{"hidden_size": 160, "init_std_up": 0.0468, "optimizer": "muon_variant", "weight_decay": 0.014, "train_tokens": 127300000}
MLP neurons of a small language model. Each row is named by its layer, matrix (gate and up: input weights; down: output weights) and neuron, and shows model dimensions 32-159. Each number is 128 + 24 x the weight over its row's rms, rounded and kept within 0 to 255. Numbers have three digits each. A neuron's up and down rows have the sign that makes its largest values positive.
After each neuron's rows, "fires in" lists the words (lower case) most often at its 100 highest values on Wikipedia text that the model never trained on.

L4.gate40:149153163190125179153119105135168109149123126185123178124093144132129114147127134125164175109101106097133123132119123120131113162124123131124094116130139116106113137137047158133082142116126185078118088120141104099082101125124145103148098107127139171100120131131126129159112141141108132138131114159147124107107130148086107118162135156116151161120121129130133100154154141174161119133076
L4.up40:134137121164116167138120154127137109138130128157092146136107137132096104117126135157161114143147088125145160178155115141137097155121116103103112131107118149123101141126130092178131131084146099144117117143170113093137176074154118098104133112128115192109127078096099124145131129112105096105130142137111126153154120151072148106126135150109137156141154134128147128162153116145104115084132
L4.down40:117081109141164145120093122118153178147135129123152107136101152146121143091127117126083076167136124123176110144166127107138120131145186074134135101115110139122129108103154094154146132110151128126100162146107157090131155132115105129117095107115145098148175153142125151113140129147137127130107133101111121158125086123100153150107160088139159127136107112072131135182139116126183146155131
fires in: "china", "while", "having", "however", "music", "many"

L2.gate175:141086102140115122143131164124127152125104155139100140126118104161129141141107158174147097154114147110141070141127144143123156115115092084134116140149149143143109094130117150133105103139131085171133083112157123134140106122145157146134110124164165119119154097194138150138124134123130128165135104093136148147203115197149095119145113117093156111157131142125137117124153127139094124167158
L2.up175:132113103149137092150131125099126160084091147146091141141118123144114133159129167169156101152089097126161087149122134136133117115098114098144128109118128173141079115156122124113121142133137086159147112134127136118165116130156106138120130158128139100150124108205123191137131132143134149133158137087157123133175128187149107108131123126102120131147151136126135144090126150110088113130158
L2.down175:182117156150066112129133107128136129162124124131081162153157140121120092094108176122127139148137104149114108126142113126129077148099117150139117144122145112120087122119127120121083106112128136140120137152151119137134121127131096100108096154126149137107188111149131146155174101163084138109140076136137089180148135157160135081141130171133120141165120118110142173150073133132079129118157
fires in: "new", "death", "parliament", "earlier"

L4.gate168:083086088126136145148108130133103144153123122102102130124107150116143180163120148153139086142129118124167105182114091131164100106090096087189128114133121110117123087124152159125130133075109141104163129128130157082176145141093145106150152133121130125138064118140131097138116150099106135140171119135140091146136105090066119182120175104145142128122172126121097106100153136124136146142136
L4.up168:095127114092128118139140105196135164137152113167119110098127151112159107118161099128149109129111117164118157145120107164142126144112100152126137150107106105106142138136110148084135105075178174106129083139156121124116094107090109115132116132104135123137121088132125120157132112118146184085146174129116175105091117172116102115116083144091119131120178137133118150132121163150154149142101
L4.down168:093107108092143145137103139098122124160108105103131081126126174135083155141121127119103087124145134133184133115178139108166132094116146137184117102112150099155106129102106116116141141119122085074095125097113129162082138155138130124133175140111132122173109154126116095138120143145113092121116145117121121160136086130100096079140122143132106124139158170151118134116155105106103142179149
fires in: "began", "be", "before", "or"

L2.gate222:125046103117168106169163113150113180137130101115148117119113116119119156114123120143141131087072144121137130135136174138094113130142142124105131116113108113127129151107099160153183108118099114153132179140127136125094127124079123138149092133111144156117080116123185144136140131144127136130136109103116107121151121148123173091135155083172136128120105152139136140060104171133117101110101
L2.up222:157072136095143115140142158142115133136127093135128130145090098113123125134123108141141144090113145141165149140090133139081117104117134108129132099116112100109123128134157144145146128117130178169114164121123186144112102124079128169114118121179156142082089115163158128121107153121109088124137088163128091079152105170158140110167139127145132128139087137176166144101129151120096126129093
L2.down222:139123137105120130128075144121129171128112080134116103138096129122119136111158115103118110109142163113142136119157113126109149114114125126151118077160154136143127084106158109173150145099121093176127132122147158167121158119113139116147120131107153117152131126088126137158121114173118114141150145112155107118125140132128139140119100112119143156184109126133171095148105158070086132173118
fires in: "bronze", "front", "text", "next", "summer", "former"

L4.gate441:158142127117146128122119158150121181127130135149130153098159154095128163094156124118146175092208103147110167134115116145122155111113129121106101163090112109123115138143145110135126125124090122092165122149099093130072161121122134141113086080118109142130129119101138134185132105106168119127181101142139147135136112137085149107101117118111114106120143128122128187148169139146159118131157
L4.up441:117165163107098164136142083144108151074134135133083100088087128156097118151123152127108111142101120142131120155149127133122091110140136104114105172100163133111115119072123151094133135156083119143132096101146119160116116119096173156161143133128149131086142141127168139161109091093149171137151133123118164120129115098113088090114148116124125126073132143142142116153165149155135079151174
L4.down441:094143116131135118153150110126103146095113147128135105108160118110132125132140107117156150150098129150115160148134101126179157097121110116090141123135136114108157068127146125095115152129084061137101095089110121159127156170109145176182092106149152147110113143151139151157139126136133137144156129084139171094149104117124154129110115120120132107107106167145142133197169091156146104114123
fires in: "are", "area", "areas", "disputed"

L2.gate424:133114140135191106110100160179125138150125144123120108123146122132154157111118108094154120136103120165085104153133090125118125120116158131143134144154168136117152130121117179131088142140162124128138122109144113157096093138125158131127168103133094117081128091157134130136162082107147168137125139079128127146179147137135103168128135135106146113147159107130139139152117135072130080114145
L2.up424:167116069145138112132140118154109147052111136138088157123126110103095161127095162099111119124064098132149086151107161175121133139124140123083135156143148142151112170133148135138128135101144140142151156156144103144118164117133119167118134102153137132182095118145146116118097121139112097085103139109152082129120129165154141104121139148105109131157131150177147123112129108156139107147133
L2.down424:138140132151157141124141133105151111135158115153114125097135066140143097123098117132119113127095107157114115181155131128162081161079130124110124141123155137116104131103081162145146100141161126143144135113164136119093106145104118104115114136131107138142123096172138111167134108137115167066136137105130092115152141136136123100117184143165155147146129101137153118119132106080130100145163
fires in: "one", "period", "per", "performed", "junction"

L9.gate64:130138124119100133164124089168150171112135158128165052145129128134098102172115129084105117172139152173114130153151132159091120108142154114124155128120147096120108115135105120119152151139096132131160126076111156149087073092117110115150129110160118145155122144153159127110131073133142153131152099141108169119117160140078144099113119149138144129124129139132142136088102146140105144162142
L9.up64:116149132136106102115103146114149157113107154123174105125145185118117090137152132149132168136101114095157107115150120152108130134137127122153143134117083116162092169134117105124180153129127121127139132130076176148109106140070093124173142121156106139118096155146165131125101099083119174113087180122103133150155112108116128110157112123141133156114119117087170091090106125151162113112090
L9.down64:149139120166104090163137089156142093105139120112065091107120133106164135060156141102112130090163125119145108118109167177087110164098097141148129130136131111155100166137105153107089127161140125090132127092114092136106120172111141091096138124132155141107088111156113183118095132128120128125115154137157126155138137165141123123137161137141113138099133082133118119120134132125175158147108
fires in: "ii", "i", "viii", "iii", "it"

L4.gate75:131119144139131102117138148125132157109140140114102123133115118129138127130106106064120096141111126133111086138098104098090119137155081107141113135212119156110144140130108125121144146171090167118157130153123120150114117137160124144130072108158139122081180117132139129090157141131121105142140132103135148099110150133151070150141124156156114137109147139122127143149102113139161155155130
L4.up75:149169140109127108137154101108148132066130134130127114135176152120175130104121120095170075144070157128152134130114088103125145108128196076135128112114150099122148123109106115113115126133155090127134164135093125100148126107140139162129152120120122140118135133110155137124142137137115143083122133159116134131115123125111144127130114194090102122094115156147132122175159149149146099159081
L4.down75:158133107137101156115142094123154112133171097122134154115168138161127138078146149121151108124149131061156143120138135131101160117102168131166154127182117134134177102078136134113116121156137086096157094101133115142135153150109159132143130131120077141161125133153128172121121148104099112098119143158130131111138121107081115082115170168093134086102133097130096129103118124130136113109161
fires in: "film", "band", "based", "book"

L4.gate107:114170123124129123127129187103142163140108095150171120130144137127085144111133148098137100108132125113116109103147185091089116124146134128102137134135151106131107111136140147166105116123129150090128118147117134152130108127160127146104104090121121091151128102124074114131120119113100172116168166148117106134143149153167134127100092114063141155125120128140123099168127185172145170156189
L4.up107:112168173177151142116140161112135150127148120110086172121134119145126154096119105087144111144134106117128104154135165081121120118165155080119065140150111155114127132089111135136108132184143129097143181157151087097123111080140138142132150123089144118107162117112147108136165147152104108097154108109103109147144111147168140151091095100142146115134111126120133142141107126110165163142135
L4.down107:125103148127137194195092099077112091116118129133143097129125123146160074141165112120111162121178102100128129133148140149095131133183151185171128108100099131136106120140108111136123080124146103123109104132119165128111136105148153146137122084147155147132112083126149146115154082112129134164117100112111152145118132147138121101105117101108141158134144121109167128172129141124112141135126
fires in: "team", "award", "teams", "finals", "final", "awards"

L2.gate111:151147102150129115117167127137104161142068142144113096121069154151120195094130119132113127127074163150101151116091152106114124154150129117107122156154107074147142170127137168187126116145137141116133129149118089122144074141169111135108123099144093101136075140140153106137117147115133097136136103138129100149131140160096103139117121131165106137128170122151131113142162115138137100129134
L2.up111:134190116129160068088138099131112136164089135128130136127097154148109123106123117120130137133116135140095163134140135113105109166121136148147150127150143088176157159095104151194152148097099145148134129131116116122149057124154127128109121075159106090095110167150135133160137150104135108145168107137103128179104136139146102162121135095150099120106138128120131135161141144105122128147094
L2.down111:158151141111108096123171100122121133169121142166141170142112128136101112149149116116123098153135166120156116172130116148126121100095147129168149118114132101141116154105097120158151113101105119122096161126127162131162150079100157118124064155155171110126129091131130113113141109129144146137108122160100089178088123149133115136151131115121124123119110114096135130134070157108111099117099
fires in: "2", "26", "1", "success", "28"

L2.gate209:130127144111104104120166122120123102100105161152146175175115109128127177089100133148133152120143139140118118151178099105094128120111139093096127131135157127156145159088099135166119141150127118138122151083114150148146164075134117141099175097093120131107139089119111109132151119151141125106135126139139129128136130155114101122119118135142106145116107169118103128177142154085103073144108
L2.up209:103123164095164105112115141140136159150171145163101132116125124106124103147129127138120124088127137089127170120156120169139127101121110126105132138119124157110147114150136101151157126100151100126147156122129166124121081145129114084104110112149109149114190143124126098098142143158139143138154090121128095139099123117155147147121154139115120107118111148120165152156080088085099145134078
L2.down209:107163117098131129143117114162093155140113147100098122140120144099154149140150121067108133123121088157122117102159107132139136136160116140132103172138147126164129141119174170135138137178125145123101180106126076140106141158117118165097115090098106129136146096137115126168109118110148091128113102143146151157095131130098101101138082122101129105139120163153113138141186074107101138091149
fires in: "south", "north", "football", "youth", "basketball"

L7.gate16:145120100145145116117111137135135102127100181151093155173121093173117121135153167152118147112076114110131058123163159141097087181095118105102105107131145150128123141132099130142142123142151143160134086156154133103165132144162141083129138141141122142134158091113131107126109127139169183145098107098105099152192099109104166102134126127092147121105122129113115096119162124106157144147129
L7.up16:131126145114096118122123125100143139131107115115101100143103165123130153085145136139122102127141123145138130120141098166167148094082126161123153106146098121118160128144084105154122129165100138126141094169139138120155105181144144115111106108136136111130119090153140089161126117085117157106171124126110132160159200115145130126105132164110126150109120122098131141139136099107076131125144
L7.down16:125126109135090115135093091132140139142167079140113121145126110175137103091166125123109139145117121184136121122128121174150103152157118148127114085166109161146115094129148149138116133121115150162095125131130138117099152147182121109132105095115133165122130127151124130124120168136114132096150076129127125181073088150159113065174162127128125080151143182123141139108106139100121154124114
fires in: "of", "death", "time", "bacharach"

L7.gate337:136153106164140130138147106160136104138174154129122095118147124102128123148169098099112161157145131135152120082130076119104113095100100130125121119170116129105141144107116111149097120141099136147121070150148195151115085123125158152167103107096117116127088173132136140162135139134117099152100105121156135137117122157164124093207142115156146092108099144156125103106160141105128123162135
L7.up337:108115156162129072094094096094110177148152109129137148083122131122139131161199155140112135109095110133099102168144172180145124147141150108126125151106131133137142135141140124132134122123155102161112136139121138113087126146117158078158121079128129111097180138156116134116122156131072121109169132074054088139112152153125128134120142148122166128112132127093113126132130139124128141112125
L7.down337:120136100145158134129089165079126133129176108115116112137154140169111140110124129146158115149154148120159139124147124102108113106133139122110156153147108145166160145101104058129171092091099116125137132156136101144126115131155128145118128175108099095117169101123137120095116106159162084127105155132117131091133111117184149104097160102118116108084132146125152136130109116157080122149155
fires in: "high", "that", "power", "though", "later"

L7.gate51:157107144158148147167163144138154112184125051117121119087085074140147135142124131118148139108125113124090135122090141113143112112124132099105120110136146142108126123189147133122140107108098166161153121163133137153126119148125144076120115115139115094133100065137106123108144135154121099112120131166108165152171109137122109126138098116160154177151140163136081129131129133155095112128146
L7.up51:119125131124174149135115145135137061139096143119132149065090139119123141146149162084091151107112120112118156101136112136120137157154105115144132082180123140105126125109107098151137159142105159125110149100105163139135139134131115146119150113122112075134129095112122120160145103125148164115068170111142140102183122113132159097154120146118146150163122145120103104153170103126082140140185
L7.down51:192110085153121142101118144160138125140147119107121111116141125129129170124132096151119128132170125154154115126114163127121136175109120148143138109150173179116153132101149138156095140165105108124120142101129155091125119141105105121124097151134138121148154133158108139131148097093130117162168064120133103092148150168087075137148098112128149123153133142135101092175136125141082137111153
fires in: "of", "similar", "simple", "making"

L2.gate357:151139086182154167137141108164152117097114151110058142133140065164144109137190163169143158148104150135109164125138151123133114103131145099079133105153141141119108124101131125153129139105154168096135098103155149134115091119124110158118150118126136129127089147139142106156099088132123105140110110127137112174158152149140159118172140132084110122120120149127115092128159144120147099124129
L2.up357:154115090107133096149121127126193161115116159120096139142103101146137124164139140133103130145123133165140164116139129101140107093133097096149127166177134153102145136163135149091122138097177144132095134094172104117122154111135107148155128085094096083109103163180151170126096143119103124114145133117112092162121153097143094105113121097092104125144098139120154145110145178125115085118123
L2.down357:119098126077107129128132150140158145154123133130106121163111096126118135119114121148121116158128148116134116107145108123159129127117121106120111157140140135162147118123132157099175154104155163148082158082175158133103159109119100124145119109088139097133138147159111153104151180124089184138119111150155101128108138058124063093110100106129126157148115076103141157109100131138130098180165
fires in: "may", "house", "lighthouse", "maria"

L5.gate229:113125120146134157110116131092148114101112155125148111093119109082159111107100111089137139105123159127142158112111152165130141139136115105057168156130123174126134122179110124106134092146132114163109164117122110123082145115150123113142100138156107112148157117141179113162081109176141128112180134094132132151104110116108129151131144136127118085139093142172180104145115134170133144145150
L5.up229:102107116129127105144139102128139068141125143161152144162135129133154105133078145151105135143124111143055154094127120096143101133116136130141188105141115122094108137121131139141108140115141164118131136136103113165155146109133104100151091161143120085082123124143116166103120089148163121135073120104166118097130153114149089150119131126109165123071186158161167117129148123104137110128123
L5.down229:152131123146110099116160080150112120159127111130084115118176149167132147106132141130117157141105108126125135096143101136120107164183108079121182083155144125136116134104160081142162112120147113123137124137097149111159109108108166144098132171129111132109128138121124081114129149147119105174152146137141128176083154155125133115133140143149118116163090121101058101192101121134149107141106
fires in: "australian", "other", "new", "australia", "indian"

L9.gate25:159158085129094134129115136165121142084140149154122097096159142100122144148130111119105141134113104105107087124137131120160168145156128157123117143165120124119166089095102107094099164127099138117128128108145132132165128129113113120096133158126134161104131162103137106117109139100119143112108109061181134097136086103140140088118150097116178139122126121110181152146152143108155143169119
L9.up25:152151051107148126128107106196124113135146096132104131101155145085155155166160071087145141110115109118139136156129140138143137132111127122144166155128101151155143120117097142085137138099150102134136113127134115120156151104145137051093107137133144123095099135099139151130123062120112120126157107120143130122095117109157167138120161122110157162117120136143150111136155128142135123103141
L9.down25:125132132117113156131079084137085088147145137114071169109133105127144110156106121119146105149135176137158093140152133135137135121157101136100201138114124122122140116155130123152134134121096135112162122088151117117117106182127088105126156134097193135123103098124119149133123102113167113168151141133128156146142102105142091091140148143121174137125130131110136102128134149112118107122096
fires in: "name", "video", "area", "side", "made", "are"